MLP neurons of a small language model. Each row is named by its layer, matrix (up: input weights) and neuron, and shows model dimensions 0-191. Each number is 500 + 50 x the weight over its row's rms, rounded and kept within 0 to 999. Numbers have three digits each.
After each neuron's rows, "fires on" lists the tokens most often at its 100 highest values on Wikipedia text that the model never trained on.

L2.up575:500540512533392523517527446563533513493545591500502489609521507547464560467571516513502479517448528438455397492527453533563556488460530478507481552414487531556544502545498489515447432463466487579545433458514634497462577515485538510458574586442491577439521533506445524415461515535441539474580525564534467427462545405470479383445603585478432528422434351561432560581473498515622439500464471492485593542413537514450522495451553360508457510497466467461538455559530512534548483489519539475513533537526555538436499452534496455499480464500521464569483528528462535483423453548416536462
fires on: "est", "ast", "ary", ".", "st", "th"

L3.up531:522546529496504498587419498470511523409550579484481441479465453526560451421503496580469477543434410539583614512381501484573518473506509489481577482525584539538516438504544522514565498527490558443521486510497521513550502512432494488575518465544517510512517386588510577353488363481538487491441495510436398472469561480459492407487507467524567492440453504489486547541587473440388575574507462480518540585557495593518480394429481578499484471514456457463563538483404473472496549512445535499442491503490585528416469452474480582494438510557530458532513495574488538488421616521474448516
fires on: "-", "o", "as", " Un", "ther", "ateg"

L3.up634:525518511488581530380456534482514476499466486492457429488511391475363487556505436539425529558470538532537521541471480636501580470495494644517459518502474397513531516563533502475444501556461580414539460503445449512481432428545414342518481620442537528499494471514473510395504497500547517515569501410543481545463504598522497406490511499496498532480519511493490593532519533425503577541411531589529545537495500411523496531457501482498433487522497494505529482429470466600509534421504545446533488446579452485414474469519527477439462568515494549511498524525505471492442561463647576479
fires on: "ly", "ately", " only", "ily"

L4.up641:568526413423531547492532524472561439478409491557520501450487348402537460481518530560418486531508465427493508477488490449553420490475541473528517486465533468488478528485540519536618540422474511514491523551531553432440496457514450539502419418556531607453499454553425528496490397530452568499647426575493602446444464483473561496544568520600514490478455597518446523601488561554513468509544391445534494453525457479412505505487446533527477526558548429551513463428581471552478497501498476498531556529544542454507446506517475458444511512515492575589478412625505583457440516489524538498
fires on: " rem", " resp", "ro", "l", "ish", "le"

L2.up517:467426542507560577519486538532477529486401560453429556495506497499467525511385534487474517609454437498554536602552476481556457434465582569409515456495488521542489567539380525503600495446447437387542536483393556557570522471507460579593464487534458506473512449478565486472533510461457369563439592462500499517579510550475535554620446525452540503529465481443465513473513447548537491439500475456545542455494444504392479450481461581539510483559478537470492480524558431599471505563517460473512409393484418507481456495570561477528507444484498498496427561455545394465476542524500507470
fires on: "ual", "il", "ld", " lost", "ther", "American"

L4.up470:515517510466441505443488469423476483498439519423410468518440503533510482431485424560550494362570480584488490493521420532391519511508559572499472536544513429546409484461493534542518440515504430490599563530483492505543454434477474599527514490446342477440512429528576514440526468511558511443505453573455359481531479548531493509541505483481473435522502446558495520535546498539489516645614567526544534495489527535439503604511484519486531470497511474445569574498416533507595539509522552601434459447393556473504491451519616547502455424506555471497487453452530447560481501523499570541
fires on: ".", ").", " |"

L2.up285:464463522456520533536467607471452501522481490364532469548466481406562426553483595477534478487504533531571521505520412429465487550465506465513451491510439491465424538469473594547500521457472483491474512417419588416581577564533570539502606490531484544450471440473397421557516467432582452580484487526435425486500474478534489555505561421452468549609555549503471568497471483472462480502581474464525494467480406423563485511447559527527463619619491505600537434535434584477478456483495503467529484505503462554491525452525561474510510426530510518499474484372443543524458567568557423512
fires on: "l", "Ch", " Ph", "om"

L2.up219:539538480441487499523513417547505439510401432521444544475416505498503478479464530547545554577507512405520447537498448460507469441405514545462541522388618488474485474515364534527515461540528506499490467490555534544581511518456462407473526521563531499474564562501478517493416496573469513489550505480467480511396534452467525522489544515450510409523485461489402548457425480510503419533487487525528526503572485502448595486496536465509530567451439415541503512501448531557593504568507573533447491509539448400637496561518373439561558455581621467530488407519562401560542510457574574460
fires on: "e", " of", "or", "and", "er"

L6.up5:515451533440521455532423471549497474493466466451530499476500477582527534502540434483490512560524569578459477561425534551489568390470475549425560484497454554482470575537533463455501491421519380576536525549451580443463443471584499542527546543513392569454497395532439536497412425596513528540485549447484545429515485462489518434481455562400532490481482501510567493556477523508515410432581508407525607527479575494518554582476498478545501553483467516491492495415544586476433516485428525442575516471535511510486597441562490511447487596409523469576573513415472466455363546522463531492
fires on: " |", "ast", "ary", "-", "ult"

L8.up491:387488532496631504517530438431476532433455490495524494476522507459448469485468529487633509438576504629464486528537432440542550439515505405523461524512507481572450535506440481466510495504521510506561546481567404501536505551480503495571565405514490505443558535514522547428512468498569392519512568559495498488461571474449565547493442560482557504439456425501459609453464510549520423509440494424514443465490509605482527497433544582479473500460598438561466485598507454519460514492542521539469466430508440567516552433464464565420376477545489497586444504520455460500519438632408561484
fires on: " Le", " R", " r", "R", " Grand"

L8.up326:582576508457511481524561450481575533490507538445473551443499438483517574496448493479427416515510474505448461376554576492600493531468474569570511497386518536557548459509516501503665509554577348532483468436448475540467468481521520427452500554435506462525416475481504465519608500493461620399415495458562537483476484499511466550576533557587538474535440494504585620466468480533471513577552442450492575460532397461536499538536534510498587480472463460419461462587495473553498468574533506496511486558457445506559475517428503482556576438507563506446537482502468442447515455510472510474
fires on: " M", " was", "iv"

L2.up306:489496426421511490533436461554517509460458476464560515524459553520489547519529607451446454560547483485558668492501553536420497488523518573459441550466436468502463542509447441490540510522508588455474472487470474330484452509524450480510523474600443623473494488453482570427625520414454499505570423514549449482568517507455488525382425570483442425570473424502573526499467479578473490603522512421503481527500447598458562512386542499497565512439541491568493539445465525540490450457450480471468481430498470476516434577446465465478483548553547579524496537503470436544537506587493515466
fires on: " /", "im", "m", "or", "ym"

L2.up154:515544528540481550442483498461568398530557570530554493462455524497470551517501499520454406539473545541459489522377446424478467413494498515498442578488604467498500603560494414541547528478516463456593454494504508514494573566521475470487543553581520541518471597600455486507561447479549508512512550522560440485537581560546441467521433533462482449497470490533460514475449407551484553500478487365479496539506485476474474498511561510510510523355482555473435495660488492445416421432468493542506473488496479533573397414465421527562457500580446432434526496461582497526599596547473519470
fires on: "urn", ",", " September", " April", " Oct", " October"

L2.up66:580421600542453530496510476559520509530453495468575504436433482528598600445496481495492452491499442385463419522489438578544572483570483446509546538436381535419562465523436490524570478465537519447437505402513495471486528519468433489470433644531591504562578565561412477459456466591502508507487448490472525542585497503481466448397591513411430521563526537566440474506473492557528489501499478569467531478446600440495537437496559580551457456418494456520448512497405502568479564510494537458433529547468559529533495491479421519571488477435537439516518418437456521506499472532560523514
fires on: "ist", "er", "itor", "or", "ey", "ic"

L2.up754:488454519413475555544548631497530493497484486567531512501505435529505488468468534520532507504460487454501479542451498565386448468583501522523545447484543467474502553533467445504547421543494603408420463456542491466521570462461587516413507523538488489552444474512486434504547484545575503509506411498512405499477483457542538407465480394556431516571484549425558443478497535439583507556466421495472546512425582514453511496540515599492438515550407494502528453542531562570458574560579520495506423485603494585494502486447501468547542495515482550636447465524515431319494524456465549402
fires on: " in", "in", ","

L6.up474:539451523396519525520575475512555411529407548480488433492486464529555572487568486404454529494559474457446493450528496479522561546469551526511456493481466403494484574484419543457599474521473418533466557543474437487504416542475511572543530532478571427475499449509467527499576496541460568511570481520509552570562549514486543514533508522506576503607422507572482501531621498555491428534645495495521481480480514642477528485503466505486548541457479510459544530347481502456423584502426597496497477578451519443493457493423506607503482489427455418546483419441533560436473431472478500583
fires on: " |", ".", "pt", "i"

L4.up348:456402486496546441530512473576554510527545453541517520517512501523427503521420569523486534473470583432540537482466529472521436532500580480565475461518556416518552546507445449511427442474450519530474413535460441509458581516555542577490609589474617583425458509489445474444540497524445487511465528506438512432457549504517532430496487488519492547628469568462420470519474450488439482506487563549572588450643462567420515473399528451480498442511531475512500521462483510438541452338492453569484470465474459531412536522552507480593400490484502586556436553583493418508528461537537536466
fires on: "w", "is", "us", "ep", "ass", "\n"

L2.up160:608564568412486463431566477440467542528458450438498573523465530489541513436576581434536479512517475494577528529485492507552466532553487498474501517657532442441377368438442448438444521456402523642536512481500492494478513506524523521518451515450485488545487431458432535495485440442449553541476524522484432563527447591525457566585497508480513432476419497537466537466485483565541564538489508534552481456499456553537454440472563537420544477393561485448554561456511584423510481497566539499520480506472515480492583478456528484496539447520452482466400609388497577511470458444480579443
fires on: "u", "p", " It", "le", "ow"

L2.up75:589477464499472473441502482363500529542501528577510422458382512452524480450488543479522534477580549491480542499536480457395511551389513518400445539415568437433491439518542570474623458572490524461506495598502519349480429483535614463561493580438505512522523573455591454523487446485520499545565482513478530506433451524515446522573400500524559476501524493497468551510498467410507512353493539467540450486561526574451544408455538509473559510534447490433570424545490512500509536497505563604500584529575437519454487469525491469501562545522428471481464481559511532444432486506513470472
fires on: "s", "ents", "ers", "m"

L2.up444:497527496473520458537468517473497516412480479448480522526437430492467434494579499550443514551459442477449491468440527562529562449541567506494554515551498490548510508459451543476479530427522463504616445528556461431735553482447517442413446496433490495467529516559573511449563528575465472498367546551549537472513538460545594521525543503560498424469497552431501526525527434492482476506503412518473507496499460493465411455586574427475420542514443500452474437496505558497499527511514480449468498433548457570381521541520446532602541566539502499479502507421576522512457552412597596394
fires on: "id", "at", "ol", "outhern", "estern", "ue"

L3.up87:566516523520517475396513519605548464564494505501533550527539414483456432444495460478504515469428469543473491580481465468496562615467450471507595497531497423461460476518427495447523497385481566576560526480510418541506526463513468487444542528538499444504492593528457461529473460441464516563405390528595631591504458516476537626425538515466450405437456456478556538464530438528476548458516499484436443476544518541503503505455533580431484434447484463470544437490449537452484485498565643445511581504507489518559493560541484464501425512499493477565498535579615565429453428574464463546
fires on: "and", "ak", "d", "u", " like", "ow"

L8.up229:545486488481556564504648433424504549548524455504534470474525521486451455444462450602484490550483431527507530553441530559490409438613575532552469576509542533546573504457520482483447534482494551426592466514506379451560435460463411451506614467572489415495527594526459426554432473518448469559444472488526491444525447490677537401528428436525523495480602420551451511535525480485511503526543462471543510421455427468470497499537561460462459490470509536497513504588531501452501552448574521537442592467472483514483520484521473441480422506496588506484518607460542553490440501503492572494
fires on: ",", ":", " in", " the", " until", " of"

L3.up405:505550504495478547531569510429500501460494670484479541521561569491554412467536522537327482422444597557515546526503433465553489511505520571611484491458516546459486500520535497505607466469464469604453559452463423455443661526412437536513593528529505471574497460610466552481496470378503531509461527475448458525513535525543467549443476510578465503561571494499461475500603452499525440491503443506426517536450504425517415525541457510454450527545527510455395542485517397461477483437519457464522504483487486509548427529540500425447512571489453538503445469459459486517466420539535524550
fires on: "l", " el", " exper", " ann", " bel", " El"

L2.up200:494485578411516528358491575579409460492570482470546524529508505438473501531563567511525497504586509580569477494523470394564503477475515519509516500490440550474425564509538411612506608548531528528591459550462425525502484523542417504536500505479472402481478445525533512508458519492577462494493512535531427451508553471571526540485520489476434465562490512447513473474510559449565495484527503447515451401491619487550506533537441532553488561419476453574534448551446568469461405419465548403395536544521548596435507549564532360477537435450520547434483475513507559515434474503590448510
fires on: "J", "outhern", "orthern", "orth", " Michael"

L3.up434:498486543473567466538511435595532483401509461496480481569494441453438578425440456487571471522430563465549510510438487542414503481437434579510548425459449516486431544533569538507540465582486525453509449474546496520662471428511534596372501551581493531447581505458504498396507605643562505560473477554501514485473435503495418479496540561463526496500472543511478453498471476542494477541478483533497483431471442560462491527450519485555525446478530463509560473422450421437594557517513453544572472450470428531604504441434544489527551546547569439538431569454513485520480545483586543420
fires on: "at", " of", "le", "e", "ory", "ate"

L3.up510:508502492413498576448452475517478475487435516506594400487608511473486472388563458516489426512521571575483463477532550468572580469533516631490551499481441596424464537540485518485487481486426533522468484369487421445512525579555469427462390584497494483545500522527498460526421551500504487486475478485506530532421543526495497506560492536518526487504504523469460540517491473472475592358497423528609547544501587535525507518481436494468547489641494487472552551542497388494536482487467555562469568383458417558464511541567541502406564507465531464523545534496470538449599433484590546485
fires on: " not", "ently", "ever", " also", "oci", "ially"

L6.up312:451436413446508404512584466449490484521479472568474530490516494516424436569495550492481484579444478407587519467476590505587518633542476511459514512530557541493499474552582507371481508537477457542489403558489417405501503494458463568498500506496583496405474507529496432515466462515512591448500500624455494458510530524499478487508546506486443449478500536445422454461527383460605532534488445486496434555514493517464478593556440508544436513460387477557510483553518464523407501402536514520454496556503492515550501575578545485603515500549634498596451541478442478500537531440417553493
fires on: ",", "ick", " most", "e", " very", "ic"

L3.up206:472480486537502540487457499491545425463482427550439584472546423576473463407505424560496403542468503564500531498519550549456531493589481521649392466525499481538566575492562488441483536502460505571483464483476470481542466556406523521616383487419497415513503507481508445409504478502533523470540506468438449486490549543526505521520534520556577456483508565507526451588512495503548452527460475624594425523548513547525416556378499464606482445605487491553450464444441526508454447464487568476489528448547518521452549520574452472429575526507511492558476515468407564492450493552462623464
fires on: "ly", " still", " only", "ately", " very"

L3.up427:464554494424543479515555463474364481521421535470532450595505535495544400455584555495538563503490469530417451530485505514459414448552489523522490532541552467541504549439567572586498493488483489551568473501457522537475491466497531553516599438474505526499601600419544471456586555462544461485408505424473561459476571546516482493490479522436499391545438482505502487440472503439511498520508400482550537529454605564349507524422515527502521528475396517479570476462476479517512542511507481541509482497413603518620464456449485557547392544507654519509515410443509521504485508530542545456
fires on: "ion", "ent", "i", "ation", ".", "ction"

L2.up515:556427431506537628494517545437361475495542627526576401547572529369558478397529484456517510512556584514490411524441468591456494523534452487512465487547464512471527415462524453501567522438536420543508493549474473496484444581439469475475517495575496474507435446492525427468474496498471572541564513521504505401541426580486535557527497541465432488435479484496492534536446450450475578468519578533551469524448470597555531484537524458477501487579487479459548492413436522432421565511469549516526512554505463544528512423563513490514570586425533515493537550485465513424434402395546446448
fires on: "ph", "il", "m", "s", "od", "ide"

L2.up452:491476487521527471548384497545521456517378549441559497508526549458521420540538601495479511500537475431549506508491496510468562512547464555655473564564513501487398506483493377531459544470481563516504524544542454530467573520482501451504483519558450475412433480541437508527591582477450549411496490599467501512451475496467559576513619555539489506556436484481535518472443461505520425551552465529502501472452376550537484609466468493519475500491495493515376469397471593554393509534544471465553531496464475486493470444576442445562544450578557447442522564523564471489530425533522532385
fires on: "im", "ab", "m", "re", " ph", " Ph"

L4.up80:560532456499474410465496407513581501521475447507373491535435583508479454438528525538509477541486538437467539487520481514491493564426483491571449444485419530483502540442456450492536515594499394426552444521510527517479489584382514500540581495419530570500517512571547473484532468518503497538554577516474508489541472548538411509423479528502471499486416498464486546493475529508599450484510460479538462482464473512574511496470538552590529562532395542482472497541497505475423529559353519396536473578640475393606497484541464490526496528514509490399538460506624643484495449458551437453
fires on: "a", "ose", " time", "era", " of"

L2.up216:531494512566481535437477444506451580409473580477480512497444619567537503521558426501409479546549541478544563487642371421513477487549532496565425501543457508571455530507498613501456501399538521458504531484530441510568542512509503438551558509583590475476552498519478462478519451497537438554469480441614495484533441510528561472565485556452554442453496541429426481459579572492464521531473464498487524429488559496455518561508496514515500520505538510465547457468456457464505597467476532521377380500456476463333514508507400511573437510499469424529501493508497516516563530535454420393
fires on: "ie", "ne", " fl", "l", "====", "m"

L2.up732:449479423455425551490536538416529454560549568421469534448439526488530517477520525562387430496515443441541503519491526502525441514489513543476426559410497557476443524456523489523584516433518522501500509470538477545518510436497403512568471460520486511513614495585467524504568524504554530445523601565488480500490482524572498482359505477469488468468510454485570546435464496465467515512522419532343568517542563483540441546547446530553388508441519554622426450502492547449472568453584560539382541620507448405495434431529484507450532527550500551512445522506433428538544460540421530467
fires on: ":", "c", " of", " exper", " ann", " ad"

L3.up144:430556532486458525560525512406512481527549547521562484422459496497565510502480522505580360539475516521458457454495450559510534565461489456466604575518479510425370406457530567443485519453524527561493521504493455552579461470429567523438540551341537434548522432449511528481433579446521569521491559505546534371455498505496526485482507458548511537556494422496535536487538528433550479382569413488555479425473416518543553547531432474447499501514514503525574467515411496489485466481558538518460566575593526405462527495501554488465583503519564488474490500565544581531455500530384545560
fires on: "s", "'s", "st", "est", "om", "ed"

L3.up26:415543470553465496600501509517559498461556522522386490481389559527553463554438587480472535510423456527557598370474485567466557494473618492567455497476509475533474494509527475423467485490431452525504504401529438514519530427512519552568482442505427573475486380476510490394557513560505488522463444566434495473478477487512580483529512574463469491506562531394602505482609439543486547501501442452492559498504519492489531494494498596568488504545525523505433512515398559602533614493503558470495516483499481490396471471567470568467445436548577507487500537554501511445497476517423546365
fires on: "-", "c", "al", "er", " am", "as"

L8.up336:445549499575498476490498393479543460533362455568528492486550498458609459447491539491519530524543606420461384482522456446465424450625560523538470562506588475489598547390536513481462521490444522500546523576453445475451488558499408471536484481429544520528511490539482414524542514480418433534526470590428443411541547469515525504457542531486401456569478428511487488480483556530485507512562456532481578489588466543551499467478559533522532533518433499416506413416448545520556487476554504429545440490610505490508424419544518443526547508450450476544478532510528561564524554556515454388
fires on: " in", " football", " K", "K", "af", "aus"

L3.up369:561470467488451589471551439478557502486504512466436552558564589445464559479466492602570499540526461539509490477554563420549516512436588539510432387588471476500407491484478561423412516467612506480436536464426428513550583521423526583501517551522519565448482449527501550558459421479571449442481431528514469529459480500476427479488480509438411495593558543524558388538475599459517485384548446487537520566541419503504509578518517525599511530504499523485430397444465502557491491539399446577439554552542511491489499496476509540561460491430553469558536475464429531443492503445449459525
fires on: "ig", "ill", " vis", "ed", "2"

L2.up520:499491530580524456467575537491468490444551526545592487524550476501540508545411454503527495538486549514507477410425551529484576558556481540542420481548452449494502512512441494546489472503493496533497551491493533534448416463440491572406557604431516549564549537517568498485505499484475588593487460560460512460521491443545471502523442455478519491546440522548425444531483429538601510491488549546504622379474494623445526598445457479482440494437488379553528429504558417506531502466499464499507540565445511518413547481557355543628502430459520463433481570435505455472544488421512454401
fires on: "us", "\n", "le", "os", "m"

L2.up193:500465513478467492490472447464559509585529510509480462538519552482598432465552534447521527467520477557601412498438474470472550499511490498469416437544491527501435597478556502502471525506406515559554470514494392438490516446438426350527507502458604458529466516491598496502517551498546514516462577401490468481472539500470526461438527646543498521494496426495505553494504438529372529531510555493548504455497568433479470516502548457501481487552465465596574478680467544393521542551453494493454516486497434522525449438427582571427606591522540513458523480582479414512543427526492483505
fires on: "d", "un", "ed", "ley", " Commun", "il"

L6.up210:489513471533409461508538513466477489505581480520529529420511402466517528480474416576488439489478518556519474510510525466450514457497477528553490554483467530578491519476534451486513550452465364535567445489618423525423454480507541569560444493528475509402359561445509517451600578528532433493418575499533471572529428538514573524553485518459494464591461497482545509392482432495464535513539508510492569492493518569490461450513543537450369577546504571552465507517485475488389563512601458446434481544503580450564519529498429503456480569612611488437579556581563536456512457533481523522
fires on: "-", "c", "ing", "al", " c"

L2.up601:455570452528533509479509615432485501494498430518513403467455521516492495487574553526554384536524541544455502472431531523494439442563529560501476507535464409531504440484459471532506509392488481485532467484415442481578429470502491488396555474409408445447520484534498549465493456420634547581536507499435486493374573475518455438520530502530514567424502464531524625493460533506507464472483499476511532408421517558571536416600480545462584470474593495528543490496539462555541441457571486555556404489516612470541484549555482550451547478542558553470465486528593461547528477454470603451
fires on: "est", "st", "astern", "estern", "ast", "ide"

L2.up708:504606567396469493494562666534497478523363510503461429507493544460460473556546480521479391375551546572530477512485461495479610512500492500488587547497572446551451503436483530502546561497472444521563541450565531522508390484463462494485450496519422531434569500477478474431471473570561475475507502467454515581489534534465403482507488603536448434573464446510552531476544464572574440499502535448513559520485471547523506400498432471540495571586466518504452503547548505541522586542510510442494519520465478431390439531536472534555388509498452471605470464509617429494459475502533518451
fires on: ".", ").", "ia", "st", " ==", " dist"

L2.up368:458478501555492573418441481540502509456387460634556468527482525465490462540465497587562486459385553500492408539567492471450502529530605569520491626512489554457575454583533487513544527424538439432549450572536519479529612424496480427386562573457455477526437419459536471542552504483523530509522570535431454395490575498461522543530468551477467414452432488530507545472487521449505490424461436556493580467540570514483525497485479390456541530516468361493491521558469490499524531599506510416551453553509465473452522491579498549494479464503576507553420407524516510469480519483518444482
fires on: "s", "all", "ill", "age", "alk", "ly"

L4.up81:570515523498593597521497573464490606509457605487523466478563549486480503526635527490529553507470553390545440482478456472442421495522478494607515536617574450524529542490528526493490373495528473494543406455539458522511530477513417569525482489488455480496466494550452504433510469532466440528486522606458455435509522526617451445523460404481493518517534494514512505493426544488437506473442470428510513499545540393509409415500464471599428466467423561456533445515496578529494479451557458496481605464557490544515491459518446429479381474534492500585459466507546601489548579411543559464
fires on: ",", " in"

L8.up403:464481447508538500437478532387555589546460510386565518518470474365518527589469441506515519540505571511468545527534547528471539521505522504519552516457527605519518441524410482471492484404509391524593456473410559568516499558556513460511475400462461562564535464522576508481488508402531548557530518514517476607484502515423507396528501482529484510441546584539402518456490546581564432424509510428504456588476509466536437522569431461542479474453501513497441452466483429590430457551558477525510493594529448583486482454551432581495502450468541469466469607494574465459491525411576481497
fires on: "r", " Pr", " l", " 9", " pr", "id"

L2.up438:494449551438477381626496519506460476570530568474451491466491510490440460495467542486525465426472443530515416456425512509470462469580515470615443482463508498483497490504492592508538490574541435541544539434387549523545519584501549500551508598504538464568527506513417557447490470555463538490586439518460465487333518607488472430477555527457515467540523421588521496540459354434461423589483482497531537511515554502501534445473471500539447503488410465558512464462541432501491509518515468543525542452524531541595567457550425469506420500474522529565572372482592462438533454458531541517
fires on: "e", "er", "ed", "ep", "im", "ime"

L2.up204:524516491478503531498504505485528440519433435548481512558509550518536535427499418431510501497605542506572503413504445500392479479477462519490455482486450591476455539479533481431531393457488523509582503505469472475518463525524492506469435525478453446615414557441593440423514544599468422507442561545514507486490545549546539505498474413449583487541375516536551522497505534539493547504436554508431501512404555479488516488499621488443520403484536529634581543509520532387515611524542600450522489469478522524407508426464450554484563523638503515512496553577556447531433426523505475444
fires on: "p", "ul", "d", "and", "il", "end"

L8.up431:530583553553515469451521419528449425476551497512531589469434482433488524392467542447477486408493419465528585548533527552493433472476481549425482492550480523534545523547490471464441532479502485541469492498508449442564511584504398558435542483663503514474505606573445526472553516504548493498473605480458491550455437400501523553591522452516539495504411422560498461489509524479425491550574511487549520463482488538570610540510570510440511627420529459394495493520427435531477487552520508501511555493505515490520531452518532412506432618421544432400455543542538483461474482605483484545
fires on: " an", " An", "An", " ar"

L2.up729:475461535511530439479456605411456526496458493493473545341500505484528497475526476451569554501528508537417479485423541544464449574517469472549517492474400581432510421560423468469566556405462568536547565485537523517518498390539494477494526535516451517566551505497551532498625549452486517492450469568511492481546522541557511503585579604506340383534469539543484511484582416487503405531500411523563587491447447491529482475575375533500476488528542437525541477450588586534536425499468486426470483449521505521515441487402492422502518455512532454559446523493478461492561502484517522457
fires on: "ot", "ed", "id", "ke", "ue", "ad"

L2.up176:444475483418461510602547472586506544510557500572539415552475403514435528528516545528478448478453480558479573475498435377507434514521491499463415360438514463495512567565504518464534530512467460405522603557479519554542348486530482532542522524533533406586493463519447446409494469598464533412527535550521571439466500556499495569545525565456475504585528516479563526545474482473495584564430502487501452382503521551464502449491507524538461524582509468380605476406497435474485429447491504458541499507517416438502568501467494504535496578486496537595467502563560517459459455540523489498
fires on: "ch", "ak", "at", "h", "ing", "per"

L6.up592:535524420470558513561561542346474518535427543523571460535463511510422455540514509403559453504514542476561568492437409525482541492529646507495566493580453451511504547553539513550493442419593358531567453569488543524468517521529480492416490486442489530453531493519511488413511503452515535610385517470533444506487616515565485560434475541470574445533556583479394541450483543522533440513505424461482506441430492564548456502527508529504464482475506453439401514469465486550485569498502429556483529504427504494491383475440530511532458553535480459477448544495585555461489616458464508502
fires on: " l", "ol", "id", " pol", "ed", " v"

L3.up33:498494478544511537457509518482558520520473403466492501520474531550439551529507468554533502557476475495520416528569505435436497550441520552445523547386505524414503485488571500434488510485460455470546538472559490538588540499585528484574424561513436462454478530542463459613595490509430534383535472554420548536438500425499510482455486548384500473517480539515519491467533545585529519529505540431540561424506430465553542496465520454555577485481522573461472430531549431529599509477516412383508488517463579576424426499569448507516594418642555440442567574451560553500475417479455552458
fires on: ".", "ra", "b", "-"

L6.up430:462438423440588493466503534526480549498462499560359534494518500548493553522572456601469444563526494426545559436510464514550537546525593569497496430437512448485462435501539518495521539462467521481562442562577495430505487488581435539482488546402601409538515514552454496460503519543614471541505504494484517527477467482487555516447487527483451408474507565536468528545567456483422523560464465417468559513489481501488529541518498451587552509619510436403487491599484559440576490452526474507494496578437568477501516473539470503614655524550490515434422487420461485514387467458457396474
fires on: "ed", "ing", "ak", "ten", " to"

L3.up423:462546509626580556558434444458495471566467509508522499448539458463476530471425451501494451564532497532508606544548497596499541501546495547554480498525471510497511544553535538485468578426456517407521406425517583484520400516555497490512470615485428415497497565335464448463515480451454585530454438524497483500483542501418574458431435503540535526526529424485552520506511504524503434420507486523502552528539519477545479530455564394489467479579502391536506469500547453571500452493497534448528544464545426470464457507571549492329587473571471485600567498546509544497405494440535536453
fires on: "ly", " first", "ially", " only", " also", "ely"

L4.up404:541524555496555519443436429493477464548551519460488526425449527491498370467567514477411485521478552488375533517495538534545564589451544513469502596456511424407456387511493541482435489446521616527522597540476519513493472513483507444438535554483434451459489424506421552547492476436458576520542433563487589459492468580565531455561410576527493438498513421477478466493636451501473472516542354511456488512563415564438521488568479494518505434525487501511481442430546543552518520507439490523589557537464486478567542510544498477538545535570418458611498514456492511477441532466439574542
fires on: "ot", "ed", "ly", "ually", "ie", " May"

L6.up718:549535495481504505452524439439515539534532495562427529506453512391541583438534578523529588480507530465483498507559583405508595518488484475540550532523529474502556532451502468509479518505394535487451612484508498472424386546525474481432487443511524470481580523542422517474477460462535452495591535486492458532525507510465494534468481530492542525502515539520410503537544543525534549488438422533540433566525435452480536605483458575516590514529569348454582524512546516545527595481537493526463329471467546519483446513533439505476582491499414497454431589340451480414509535555409459479
fires on: " re", " ass", " Ass", " Re", " Se", "av"

L4.up700:541515474490511537442573451540385422579524448544540501552535509420544523379535525524524492521445557547516463556484540534440474622488566490522404490503443453543389443550565442444613534513374483554502578483513508538464484528483466470432458520464506503472551447501454536481549432485438558514482478502562447485511541443503486521648546560476546591438438415487540394441531525535522466507483524507461424461448472529612589507437513473519589473513572510440492540579577497459486562460550392446528451500488518573551456480563527467524526550479448523569448510451477413481507490487465506437
fires on: "B", " Se", "at", "av", "att", " se"

L4.up83:480521558538439496496520542610475542503604489564523544508497582501568508501499508621431517428447567502491500446538495512441447499541471470578373400509560357582523480450419534584501467452591492504455518522435455455520522438463490550498522602546522484478440493521522508445474499530459548454516482489459434365475476566559481546557427400470509418535471463475618523497512479425533491481500509559464515431486516522560553485425440470511518556482463519462414475482481547423629532469521430494512601540522419589528527435539539500554497505523391401529530542529481523499530503439474505523
fires on: ",", " a", " the", ":", " an", "rib"